From a checkpoint of a small transformer trained on Wikipedia.
Training: a variant of Adam for these matrices, 1003M tokens, 15305 steps.
MLP neurons of a small language model. Each row is named by its layer, matrix (down: output weights) and neuron, and shows model dimensions 346-537. Each number is 500 + 40 x the weight over its row's rms, rounded and kept within 0 to 999. Numbers have three digits each. A neuron's up and down rows have the sign that makes its largest values positive.
A block is one neuron, or neurons of one layer that tend to fire together. After each block is what it responds to, as a language model described it from the Wikipedia text at the highest values.

L3.down247:417503481486545539532524445507418504448547502475521447502555449494446472527440474451483520555407494458577454536542495521516537468471469503462490498562463465508539539509529550561470475515521487458504542439491497462560514400437534458469457515548496488548467506520453495513533496547506483500466503526497439454439443443567533492495529509443457483494453506543531467491498575513464555454500502513471488570482387474518384457406480525481546499489535532491500476580492460538524472480465486505539504510527551503502543589511420395484569472428521518549418510479438488521501555461497470484
L3.down356:544505469516450462515473506393493495419563490500445499483530518483463487514518486509558437452457554529456518552508556558478498508551476500524432540541441515484544522502539599506581494499464515512494442499470496482505485472519527484442514413510513551509499514494512557515526475533470493512451495474527451507531461499500504587558533494490493457522498497492521442409387485644500543567471540513429488559488511540501508442430500525471415399476505471534496443473541494484520507556496472516525492485475534549534530451501429530533492543507411510502464497520497533473456541451472510486
L3.down606:457475510495471519515501544522484501474503479448516492522482518538554518445586449469455557471486402492491486474412510602585496497535479517565526554469476540470585488503428498514536463484516494568488482592439451494510482428469515475563507375535499469472519500498452476480513533521479465468522486503542441467573472497537467575475500448443498479495475513501505561475443471481540494543520517419513518490487530400557439477466557543526573503625560467585463440481550471538495532602569465497526545468479498527511467503433477476517499570507484573485537583487467469470446524515546422547
L3.down1138:533506567449529478454442450525517580503421503510484591549528554475478564506512386494539508530491486458588541514532473504505495503489519420484422542504532535493550545531561482410555541503535476565497527514510460532488507516435488421494448506436603501535543517522480448519517469478565538453471533542488441549432490506508505544473501501541472482493470579484470510458559532479571479442490474498469498454533467599578476484451538554538409487532496519504392514469552482439521550426535555456467481436365536526571496595542492439479495526532550378536528489510512492556517533565472578491
L3.down1192:509418517558448520483484480488478471550470518454512441516501486501483547489485503515500567519504466524460524397477547556509548511509557515574514495583497491575486525442470528525481503549504483505496513458513454495569422506492478483518504439524580493522483458569393548425491551488431561484508462485493481633428475485509561550513444484493505431505499458494501504391521498517562473485439469536495446462481538474507450444485529530553549425405472526518481400484494512492497535535532500469540559495561469464490505486523420528465488453508549496508545486544484501406501489512541542517
L3.down1220:510555475410488497510540407483431462462548493485521515485534466484440521529515582522498519542473527475514496545497543454531565580427466509452456492517457512421513526531473525557506541454423456452515583490486488600443486490539510493548495491488542506533454464504473467467534425469476533521565484524377478479472493506536464444528476542491507544590472452503474566480472525495556473468528499553495485526526500504480517491500438399500536487561495497493510500555521502538545493432507534457453540505475540537564471490574473495501490486496454545587492500474559477431513481474501460498
L3.down1250:538483483508506554561520477446484463525434552451443456512505406556538441592532476581479534501476552492544443445463458585484484496457446533585495464541479557494461516592490463495480586503589458582471433444558438542531439505494437580564477470491531482479444465503509475474540433511427527450487565548487530551530460459593440512470553529426559491461510495526465495535459527498502532457494458524528512470562452445501501460505471592425537398522487552495490502479433435479543518507529426516487473473499576503453543469509520472442474469519464478447478475502540485574488521505517542488
L3.down1576:478498525468442467491484490523492509584385491482522457436576447528466507494502654459541547542454512455578569499451462577575475522500441530566421486450497488517526427512440547535450503466548514514448514529540479516524463532518509495501471462562427491498580500521527536507466506443557516508501509512520604521489539456512495528573463517470503578508454507458506502496445469513474490485473543562573543515432497494486485492519543537527565520456506529539482517471493507457546490434480394536491477617454534482522460522527482504497544497587402476507450420520507481516498479414520475513
L3.down2525:517446518466551513514514476535605530584482479482475567395464450535563553479504552499565509424512492466464443477442547481508504513367584454539497486537500611524512507545445512522481493531613485455464447511510493564566491527526509458502574440474457493502531516520492509508499550449519462426530420449462440525470519454535554565486491496482529504540445496495522473469477494548498475553540508479405523457483469519459509452419511573437486496511492592496509514457498527476433490410466576479446489501535491434526457514506526553416477516492524538447516543491519461453547470503526520447
L3.down2579:415420453540530516481474467501432591540453478450548479497492500476513479419532500502537515535473536492486478508546478506544511515493500477506481521538437564527467485442486573521397523506530470456483519533451450458496565448486511424504512550457572505507492406449454505493395469517480495420448540500495385569480501450458440520533442549551508513473463481508446553533440493476529499470502524576549561632414546542441560509446466550456505561444466549505517554530452537427466484418467519444531589497635464499471448476504500486498536480513526513420533523456460423519553520512535502546
L3.down2681:504498517534523520548511524474491498499467479527519397443465462512535464536471453404582481577511567497494507532478490511499519471523515481496520540469493455510450552521443528567496489457504501410533515554489570477497492483500466468569539515536418427466510434513449536555489511493516518451551481516464532472489467501510507540453454480548614517571556434619516464481615467562564432502503483518455520485524548512486426487561544517400509473450390565453522554586417485463472464510545545496554431522531483583481502488505496512510500438470486482498520483541495438517480492482473461570
L3.down2936:606492600489518465457535449428520484502444515423501483502450457551570552450451532504428459528477485554496451524569457597472474541523508509528457494482546537513513523474486458453490482524457498489501506542517528434447456479509522485470498461495399438513505464524445557587457537506582487461494395498502513579454568503512532477466531426456599531508532531528536535476553480466533519475473489489507443523470489508423461515487561523497519532424539526531505449492516570486541590479562540463550527575495483573513471498528490532434484495469582527486472480437529472488506475551488515537
L3.down3062:502540493518571516481503487502515527506470583457496437572457478515553468473428562467465540486569577532438482512448418521475478532490460542531459482489597489486494538541422498511546436563462467506543504486555467484594487491504524505469511488476425501388505542491511463553612448535560459522544463477516557466511438541482538540421550518549493502498553530542494535499539511486452526456508520460479454482482456425605507492552565585485428517447459557569500506501536502439485476541504529464527503467479500492554436508495564503535481484591560494527514651482523441475464475502523547422
L3.down3625:507584510523482510496531423494607454525452454461564504496503489566519550484518498512519558522484515486526442456511460518561483537484503496504411489496515497510452497550453567494520548493488438500490490495627459531522515508481529470569476488505550455496524497502493469564442587492488499563469496502542521480564563547479552445478533459509484564512528492519452456513508501493535471438445574541474500527490526508497466480489471545536558492566464523515431529601463534535447539492516523519487545516494490472544525543471493488512548559511464527513482467497534504490466447525484537439
L3.down3776:579533484459491574502495522487454530409431503513519468460560475576525508560519526530469569453484477531538530471462469470486491499467534415516473500498519506554467465448547508510478503439517508556523484510473426554507511502549481473491499476512613512508476511524443527567559413537536489513518513463516507537509530459467518553505500447521560479554542450509441547468481484509545511435551496530581496514482537525487516481522475535466508531566494479500506472426495569421531496523564515511556520530472440487515557450460500495462552522464512470547502529483549539474513474547415498518
L3.down5182:525459551462451565463454467568457435493459523424451464564497508551489470405483513537487454521497491504495460440514500463521434494495592463519480428505440473552507497531425448503490500578528502549438473505548415523479443496512546388501460527467487459521485533429461526556458472512449491534496547514503508494483542428447483538490524528444503536552537588534418505479565434485564442509500530479455482562557464522549521446432524526551477471468503466476415436452565446455486535485539574442475485520530514532538535476562490486464428521477461539531532476513409554547460504470509536556
Responds to: Word-final -en fragment

L4.down60:587442516482502466509507561427509566458498471524505516475543479520504492498537490449503463448496489545481551421525483466441518520555518558544495494487496468450456508479606523500451487439450501496556498490570549515565593497506528497510469526434499447485475464578505494539551515472504490459529541510542569495422473467482457474474392563454467501483480507531488466473459475538536446516453509544510487499516542581481469556485544509449580487605542508563505530446466480505480494486413466505477445522487522468399514544556505504552551458473496533461510497507509517481531516540515485475
L4.down516:521538516498567425501485562499537537500506526516464470503418521541454580485461442464510418517497450447471484428531538533485528552507516548417432527473462497508500495540459517542512481454478482425561505541538463513492503524520421553555499520476500476452480528503466533510447547517456513488504528557508522478404482483509493532515458439508486532524458503481542499547494608569527462466478483469507449479523448490493475504557503493444537436722450510510476459479514471490511512520520536499495458541536459503466535588557530471480501499475528498490587574436570525457520481478458585577
L4.down1808:586504514549467464496536486558526569518473477573483507473481436439447612518469486508500523524565489533550536494466469533512541469513490527497494563510502426581509547516585445455513446482487462503495463451543526484506574550534499543475518525495500525497500507569520586493530542470479543494475520504467539499469472528540485462493544485462455440501507509485581474592501535482442484499514415432494535501483516528536475505463496473474588501681507419453498542425462501503545585525489523478512456528518505469476547502511492447537462470514476489514572537469543516488489527631522535487
L4.down1810:607506541544505475533486530521602585520502515451530558524482465525533477480497499474430501544525531490471472455450517551491500583463451509496450511548532490463476473508475482534455550496519535504518595507546496547551540537434485570562533538473518497539533491477552571467416490507548508490582503480444532516502471604412463524466539485495501548446453508545477521539474442514470417502426494518424492442586508457500479468580517562500506427535534571493454459472478596461503495521459512451510509536425496469542545539502507514577504506458463515508535463463571507496503554489521508532
Responds to: Preposition "at" before locations

L2.down3086:561563405471493481486476481559469466476526533479491464533488498469467425514507569471556439531466503487512520542539506422532475485444465563532505476442479539476476532456540518465463494424518413513596486520547453509505553479503491451475431534483442503470469442509501505599495480493467422516510489449542448471567552513486490519552513496480475495565451458570489555532508481570462460429507419513497504506533490524460540480488501523519444495494541463496479497507445434520447571464493494521440545522433522466495433491487552500444550460469511502494501489498560527531558463439589524450
Responds to: Time-frame prepositions

L2.down3316:526539495561515474488466434451479454508442475478477480446523508505486583397549530533508509567515478550460500483474535473449549472475512462581495517462523534589505492585421556476507478556579516523526450494491514483495475539476557457573564435519478409420492497527453541586539477458510442426479537451526462517403553510496460549487492482506481491474467547566539523487530522505499485573523473463607527548447508499480491476439483494526530510582454531491475499458525522422528551471427497546618451566488515466546472472513596472452476502478463479519484562549494496516468444560542538542
Responds to: Mid-word fragments in names

L3.down854:530487469473493529443436490457484528474581555535411534472529456474545542569451492440503555464496480485565510466546509437523532500463477456445508415519453604496542574550507514543487500517498441483514518517608499439444500438547479470499553523507475552506467528478493549446523532527470486470480560455514524492516500542497582406507532476505502470502461544472482492484527438467409407464541478498502546460462454473531563482423578461476472395598506506434522494456449525488471479496518511517451544517468549475495538529551518499439518450545473529563423549520480475478502452525534502513
L3.down1094:526508505409510475486493467533456561534506476559543507516513509540510484508460501507482493515529545480545543470514499513414472536504506457473481440444466515539488547460567522477509442497516538477454533491524477505518486437504496525520612436457452531512518459510611448450485472520443491480507523470592600535468526516484499512486443502485441512514497520510470505532474497557486443546524534549538495493520525494534512580464518438544427492672521528485524493508484475521496535542526532571455486521411490515448491440520524507510448456435479526490514577537408529466562514533555550506
L3.down1737:473522498484503500487518412497458507454467549422551559361561613477542499523488521486439545467516553529488485588490439498555410506502470447480508505508500528490544491505513628488472557470496474510508517523461506505548572471454486472507540421510447453503491516476448457485533490544539560477507501532507468494521533505544436423502483521481421453498469547594589480532543533531443496443482416553536429499564470520494562441430463496493507443629612520498495481496585512505529467483485531502561474488538498499540506562450427484468527516521491475481466498513518529514480495411586459528
L3.down1807:569526433530600415627467532535533460392472408492441510525500525517533484507554451515536473520499534525560532476480486461518466504493531436542481531447529519553493537550520522493524473523536590443534486474486465505438457555458505505452481578494607448507483443474455526543506492538478464512546485488523542466506583504539470507514545556486536502483430447527528557467480601548419567513446417522469502576455449538557431555536542557497526503479467520472493502528572521557511484473550523517474549533511525465558452518468484518439492488458543494474560470524518507494533486528513489517
L3.down2283:520482500479510500540497504503484501516532552464532513560478467623482501485532529440481448479487475516469532492490475475539438584505528439459533547532450493486514483471496464528413528513511432494499478434509478506533479509559514469527467484521422515510506564567514462529525556505454492545510484464472499509450502537455451476541460502463466504537494515571529568402516509472437512456511437553574463506464483528479471474520532500525481431439511448450519507424441507480490514499533473472607495560455494491523526544538485504557520480502521490561492522527533530530491497522531460554
L3.down2285:475528436449486461502461535532490438465514467496551479516479436564493475521434508472475460540516607498544510520490473460503524566581548532497553474470485526504505560526468486547468500464490434513511546522489487496475485458531483504495476534502402472527538473571512479510488501454451490514474523520533457509520508541415530569454494511492499488553513502553524478466463471557524511459559537496542534452493520486470506542461440499502413492611456492448557507499459450572463493483468462458478469541393508558438468504520482480508533493517526519559522488490498649505546498493521446507
L3.down2302:473532511404491453435537562519519513576571501480437528539538503463504456548455540468526491448467498476457503504533460492388505505475481494476501480518591478479537470518486565551488581488503550524490554460564565570460504462485467480459442477482419450508556429514548497508445499455505481532458544541501458551559563500455469481455492542480428448538500482551520518483504488478506593466499553463509507535579528501489485515519505468454398504505521529584482448436486449482523513506526498514550528521575424516440492558441451449534534527573600562543547549436454478443516501563508462490
L3.down2327:464414469511507518440511533558504529501495513408464498531511482511533466479482540498531460574517460543493504433517620440530421474526544482524546503498500544534466538447424485475499432482526490599487434521502403533563590497471490500480512558465472514451537457489532444462469472526444473488575442500526504499485497540397461557465433448505508547471507496537525523475446411515526476475455485597523493500492457493510496550479487493471507459541579554563515513507466527505469546506549549528493496453445518468500429483504487500445550556428513506553584548483494523444532521507553536414
L3.down2645:469478471484493618514439473503498558478458537504563531558538518481524474524567487515414464519501486483626473492462460535518459448510541498494461483558484500500430494509548505547480498542486546497512518454474440565502475454496459568498498518547489529490538462506516439609536436483498484511503527525518501531596488518551443472543491582491464516514524552521477495519496544468485475467461422525527502451495557469418543487458502528515566545621469473559514480545484534564541465480547481493477458518404464521561489536472501495510465562481547502579504476588500496523501505520480459562
L3.down4153:617482582520490441556487456526511512531525516522432559538515533512415514511495575503573534483529523595458453474566589514519533515492536547530476451491531450553560439507460527535482438479452496419525548520502526458601464456449468449484549523491393488534454482506515526470463523538492535477543557457516445495571537517472491485481515511508429486492435478534546460484533430509543494443505503462510510467518487547557502580555482491539523535565499535566541551497551449478470425536543508464475453527503571521452544477535511509449506496479461457528477535476511597501521486558497540503
L3.down4164:423515436492573588471472475470479553480493489457487485478546510417541483507465458501575484597502539562433489517513499522509482481564561491487489441520484494491415557490587490392477458479454483490507478553511429504522547510441368555532510472560475556490502496553499471461485545502541519448493489479467487485496530541425502460572520527504428527462479528480501459505411457501485441494457444500472534487505484531538493540506450496460467507685489497526454486507511450526546515492528502499580466492452499508593483487473388477466453477495451570481455452536538567518487514505481388505
L3.down4379:530451480501551432490513485528511552505477492488456505526539451538604541425517563495491487516484532483564478502513536469528515537480477554529428469523502538477512508528529468508454464510540369497511457481549556490562426496564511574533539525480464545509509499507502475516526489485531521466561488481406435442465443521500471526470515493464524483562430482557498510492466484545511423471509505489507533412522505518491472534555548558440552484643519522524531423407440503491502579591533592446483579546472496431499502468509496571558506502507472524462463478490571518564521578538546455499
L3.down4404:480568433535439540479475439445432562514515496464508483495508519482495577488466539493555546506441540531550535502517487483474476478520551445527507476519416521507539543555532501497494475462557515474464486493531487501478513560487445514458465531505539503448550401532482501490430528427480458549496465582518500501557523566536525495445514488487476492559477542466543447453468446547509501591530538526505444475522528522475553528542494524529526449439505497479531439483461546489472552544459550489480546462437646555475476473522490532477503551454576469562516534538436494478484527437543438492
L3.down4872:555560489436452490525514536599516453533483538453537540545558511507513511475527558519499465490476496505447511440533451476535513487501537538523447526507513530522493516491404535477514537533457462493565505507559527520502492418495505470477509412526431512498517448545458533480427509500544480551516493466547449462586590561495493514484518505468570466515502448491552523512494447575498473490453523489441508485540459509522517527547445489470497393683524550460609448536492524580489574545522482498527460491478546488542525511552498475480489521552509531498463522533477510535487460513519469484
L3.down5094:504474465542528488498532498522496516504566565512475493484463476529485460529511507486495477536429556497500497518526507457474474525481554387506451528479547445518443452487473508508519532455514476479464507533572527558591462465421528461528421485505549561525542446515508548503497485481611473463443518484475419556494569530455491507513546507539522508520546473497529458514479488504467487557511489495533493482493455553514526515489481561477524488739450532467506587504489432504492450528543527435492545503506508554474505489473496509464542470462400505529497593527494532467489374519564506487
L3.down5292:603512480512509422487463461502498532581468539522532501512513433438450554498479475485456476507441534553476531480541452485487476537555574556526445399464489521511402514476494438515499548555552484556546501524518495509523453502510478483386533489479429507507478557539441469539420530480499484495545464522490560461508520456446510478471565511437475451517495537529517580489444443572513494503588414500538461541498458535480520536518547483491515452732507505515480502405460436442466536498525546556478449485588524491464501469521506454476506464557486511512535488488496546509489426541463461505
Responds to: Prepositions opening spans

L2.down3597:486497606497443529497519497565521469442411516495526539464531528428528456518508539504558475536533415458508501492481505517476471446573583450506402445522496514428467531569447476437451506593450480484540549576439458578509426498472532530537536539474509471483507543577461575490502463520522519551454488433506499490484502427440509481465474516525488465441453496440483461532472471532496548476497476494550539510567468500467441481595478532578474502459490493504440510577461496480433560575511545529495454538593485525474420510488488429538486537546553495545429489444472576469528536478519427559
Responds to: Mid-word name fragments

L3.down562:424455431508534505524481527487490479533447467523457504541478451494460550505500467414511438504525463499556550503494566457514555502557593500401577600492440489447495499503512464564515512492545505529479549494488544494479539554487473490465539517491493532479517566553552462593480579490498518450481515537469548506462493508531456494505452558504519521537474515498447508447518529490521505393457571454466485501476513519465501542449554470443451480542495488491494417505562440389493502538519530464549537506496476482465456524391491510488552483483450491506564535583517552572488581438509489527
L3.down927:518492573520501524562567599449491554507554533477507570558507514543497568499483438475498458481553514464496475524534566488468444600437438491515522447493500478504523550557455478562459482537566499476498521557487451474546486490536545430521513338494483536489505414469512509509522490515563468396483554493427482549458489460458513449500575452516498488532551411557451476489501560568504460485567529488504527436485510540558568447514512500530374523488552539471506481464484485478523454493515487586540487464470488497523511531467507477490520492473458494553491523505467420533522558495500504508
L3.down1370:484529479420505413477509493494473459532526479490496557571543512484446531540466528508486473493436520463447512503546469474551534488470496538438515494533453502478541534458453509545473461489526550539574457486467565503471495453558564538483486550498579499458472544579445498445502470461469544516515467496567433494404447589568537507554503547490552455500493545521458494499553475470504512441468484422464494486518511459476377473575500485553528468444535440539469484461482529614513464507452429447485542429456524488533489556469481454451542520487533548536460477505500491474533427514542470545
L3.down1387:570475435529513501513475430522498439439506508526532461568492511501473563485514463491527478567452502531445444437450520534508620496525466472421502481517558475559480496564479467518442549479503552521442566449509495535522586540473518454484608533413595546539535466544570536470481445434471584500474533487527533444512475574465486484482474507523471510452559494480552475492574517436467502522597530481503492515537509548541464522517566480476466468443373515505448498519486508446549501467472452442456552553434419507474488516504461530581528536491458474480517512518584547533528568435552520436
L3.down1397:497450514511523457534560534502523460523406484483522527479493525523537501445516505552489447491511553519519470482480495562530535578555422473557544464466372498491563561531527485466585489482506473442544496475489486484507495543481483487475429533471477489482511543435476487443516461463523511503473561541536493433412536366553559467475459502477482558462517463497492519428518491475515449552449559544526509450500560454532548531534478529518454489550475538481547498474468440530501471536498535440605465468482450482490519464514460535499441416504453428563442566403515456478471523473566484512
L3.down1473:543427476531454532484460600528507465518536482486468471523416510454479521548511521526537499507470539467561509462520479484472473536476474562456575440501457524470476395486418483535444495471493485505488533457535541471459452503519508388525507458493483478499501505482492538484409483487504530473493496524565561487504547482485503476424495481519587525554472480445471523601464554454526496544503493518566439502463486473585515541427512491501445475535477460519409538415494450487518521471505592469468553514430503510500473528493519475507400497523512452534463551461466587526468505559424489478
L3.down1940:518435495495520416458500547457464515484449469458452519476474555519562484507511530494493468527447509502495522509450504464562526426519508548468481506483510498590445393508461512432440538479492473432559402462491466439477470457540523463501554543484571520512405475488424519521450626478468514480444544547536555566531487487439462519418533432600402532510383580511455509463525518544422484522541399540555493432554508519525477476502537476451506488556453520493527526505473486504527572496464482527586539506468502517435490575512475617545485525531505475489467565444477479474471493557476524534
L3.down2105:460467462517432572525458518510484512468518465447532492435507501498581525440507555449474597532532522489495511471568499466579518431542483490537482513491473528550480550533548546489522490500511503509494495470467533552465459532569490570425530507582487455490557477535523481457536533509515484469450533496493545519484521469499457483501478531516492515495563557490462477496503543444487459552542496504528535549505464550499527550475525483514549466561462480497521473501530482453541526569527534536488481492500477419515523507533467416492470555527492497570467482501499481562540447462499404519
L3.down2109:521500504467535508523486484479485480535414513488470508519492567523561527491532544489590513494437487516478437552525498465479507482521518553514449504514528441512511497448516522491494546504408482525508543520483501497503547514481492427428568531383532531452552490448492571590536480470430480473465409483483545547471474475478441454500442528508452548497524538471518516505481566527488456479460438486545434469434468524574526534447484510498480513420528506552570555526545454520522524507482493459448517509487461549457473544525508508469463517518483477595550504568420439567476474496437507511
L3.down2153:444492480567473493475483469469538441547462533585492515417533442540514519483498458488510500463496542513437523533444463505542469461503449531431507548480515445508493527576443452536563512541494554454518492489501491527587496542519535460571484433433385391462506534477449490515419505532503510562471501458470532534560543442497415543528441494479467452496502464494414531522547492515504516576531553501444487524539449485491459521545456492570458560452473476564488507518482502472488476478508454487480456459449529540437508483453454512492526537584460484491448520516507485456488468532531512446
L3.down2471:544531445550433466573470540480456511541473532531497567510455471512429485463444470521452417546493495433537550474490417478446528565489464558467535510504535522537442446431476480496465525455547531493465505519503473523555526494522501490478548479481600563441525507486528499520508528420447486502482501472467534528515560493452423535497563519447457530531536461455479531470428490542489465500450455488485471517466539506467485494472519502570501501436525503474524543537543471527501525487469463461589486450492484495408468447446524535462489466441473470483539486525475430478500485514474506518
L3.down2567:601489435482478504558536496441471494584412439568465499447535469557497471516482405509484557477464448538448484502522480494499484483479479550554583495447471498504463506467525514505456462532498505547521478490500514547403467470489509602534502462528462454462439508533609521478580443502440478491493560461503546485567507473447538488441456475538531483539474480483541508452443421453460502515500494510524510540514503519497597460442434511469524545454471539453486536478486512529475493528528493458488488445555444521485573444473479437538505478542524537536486459431510469579476509409479466471
L3.down2794:500527516522480553484538462450535533490494448492506458427488447435493429487428533492538492459502516493527446536496471531542495559554500597509465526485568508489528549531487434526644455522438506457493518516501480499472489457560517517534453471483473515442470425515488515490471511521508512560548476519515529484458498491511497561547471510506513538465520486533417508503425501526458488446466487584571490486540551544474447490476486527548491533588563535483477544398433514433561522524495525473502467512461462496560492533490479504565459497514525597524525585459491505504554608451435485480
L3.down3266:540449457463480397451457475533468530521490449576477501486555552465423504549488480578454567512615512484537536440539492507453465496498501473489487525536541532517590469542530506527446528437476560501530502566503463495473471432545534498484459501479522537467447484444534471468554553494481503477556489578516497529496509488502490496515455569482476432505566511474537566500488456506528515420525535475462522443521503458493560541487506459463581484571434505476475468504485539525530473526495451439503466523420528568584461525529531517552484434543502479510520526530537443444544524529498479454
L3.down4415:495441433506523548452519493488542549542485512477453516448475473459504552494491511443461488517480498521481501445525429523489507496429498540470507467431522530536547526479482512542495449537512468502515465529473457439546471538465423489514500584561478475494482480540465560518531472506537504468506500553485564515529536525516538458496450461449538543478495452464465457514550538540573478517546477496532565476492558511476512514445463512481470507501512472436478541541465488553492530478537503537460524531564481445472486501475547564506510487412508449575455484458421498506524507561534528543
L3.down4970:456462481446460500582436459537473549483505471514485471480478557461445438505552407561527519464473558476504465471506583573456484497508518440524423519502467518486527485491573443456520555472525467513504517492542479481488509533520534508502493515460576515458518464489490530553566453511408483504425503525463583487567514523482525491491508518490558445505511457469524539463463504579508499566526481524498478545445480514525544434495475480482523536447452497501510528583491476542454525544455509494477557502511494493505465569540432484537536543507455515506499503544547484513494488493497570500
Responds to: Mid-word subword pieces

L4.down1801:548567444464553478543522517523497475409508450548445538460476497492511509516601530416423516486515490548473486499515491468502482507499567465533504555498467483518486556494535547562496537448436485440518465414523508515507460494453514526535563458500427559453508618458526478484508489517465419493478458567478506476523508538473432458423476533537483403505458470541516519526495473493510481552526473398479485490487498528551484483528440513451440484498468450481507543604513466488460524470578532446542443423474514552567475485472460480596442527489563509459463501520470492498542542479510511453
L4.down2616:563542457478555538456517566441528435562475459444559476513503394496559486565513507560425475530488566479540547527510533519522512460407543440458478466471507536511510487482606490402519476496469475439483531437548468527519489510513526541486477506605515582605555536485482535512473567401515460437446509463475517411486467507526581552450518500535541432549483564576532569520504448524540565501529513484514540561569528509503485590467487459411539581486469550438453398486550520535499509490519517444485480489449530451469451468454529548434458469510475456447471433490487504549512547489522491477
L4.down2855:432603531569506490518562479520452447487559510474544488548461566483556515532483479427448465578518507521510466446519445463511511492534520469440542473560415553478569564460491472503495480517514570494594544539436619391444455486437527455506511598520518497491567498528470516470512546483505477510487466447416510479530530527490517537510522541449470538520523517563477438486470518523482500403563541461503514520478551529459550528545505518521478556543496567500482495511476494460503442547468467481460497505423534505465612529486498491445479540556461552440461550496502532482539501474447562440
L4.down4426:524456532519442501520543495469532457498530499538439513466494469490518600490452468475436528511523448550468477495461468496487464494563490525524508436486492527546523545533500545488484543546547489494457544573509513500476468536480486531501476443490578492554566535467466527520480474467466488481453530552536512489565540517492462488553459533494445570498629489502528530488517488549525511579501538499515511550516397504484479560504546489541544447534519578561489598521457501499502597470475483498426570529487447520516537503535451466497526473485495454564501514517568523524479520530547480467
Responds to: Mid-name word fragments

L4.down512:481458468490457498492544503464532527465552475490447538482455484444564434463550508537491509522506553487421494512479465530465488534449544428522522442544496473492480472505569512470414473496575480543519530529512539547526453392540498467491475471494491563485510470491453456456457456510436443470535454491458482514559455510497587491505469499505512485455462495525531504513496454533463488566434455527464459508494577461529510418567528484582523488485476521491505506505533521503459492477510510585567497587442479514462494477483468484568514525551456526487454427499449501538472459500526498501
L4.down2165:539586525498495552526562575546528503522461423533547515513400461507506545538481507514512509551501510518566511496518584479450541497510511475561588556430433497512436483454522509501485477476479490484524528571494516487532460557479428518429526513569451480561482474517435490499482512477514490520475490504467484534530427585461522513461519511516539496474493458512495537487508505506576503498503489473473519404516475587489475573540510564527437459538443516450502477470467508548466517496508548587530490520573515438496519511502532514419508499491510505462553468588509495528440443421473433459
L4.down2310:573478417518515468408456512548510515523485473404506476506532562467456505490441514565510467573487478480514475431479524491500484487512545505495456514545487474460458503517469557494464434483568516483548461487474509469570506480408518510479520538485368561522533518547460516543479482513421454496467506420550490418519532528566533472524533512480596539543423497509512540524529484506498547491526510495472488469618491444457576475468488452485449456432478508505509467426493437465462430547501543552531368546477565491500468526525465534525533458444527497487460537445542491550520504463486451576
L4.down4272:445525540503411480496494554486442522532535479538517415476469548497508480477437464506551443426542460566529445510527517429424498496583474485430512550453490490569536564502440532511522539432498483449490490460531508472506466468501481540572447495490466546516428454567510486474504468445489523483508498513532523521472512499539445400511488495500474528550527462514497471517469443532539516566541433505512576508521510399440426467511527440477447418542442465482521514512474486518412588548530412461553590560512508480501540449541492560496524474446509504541498517481518474526495478549541420547
Responds to: Adjective stems and word fragments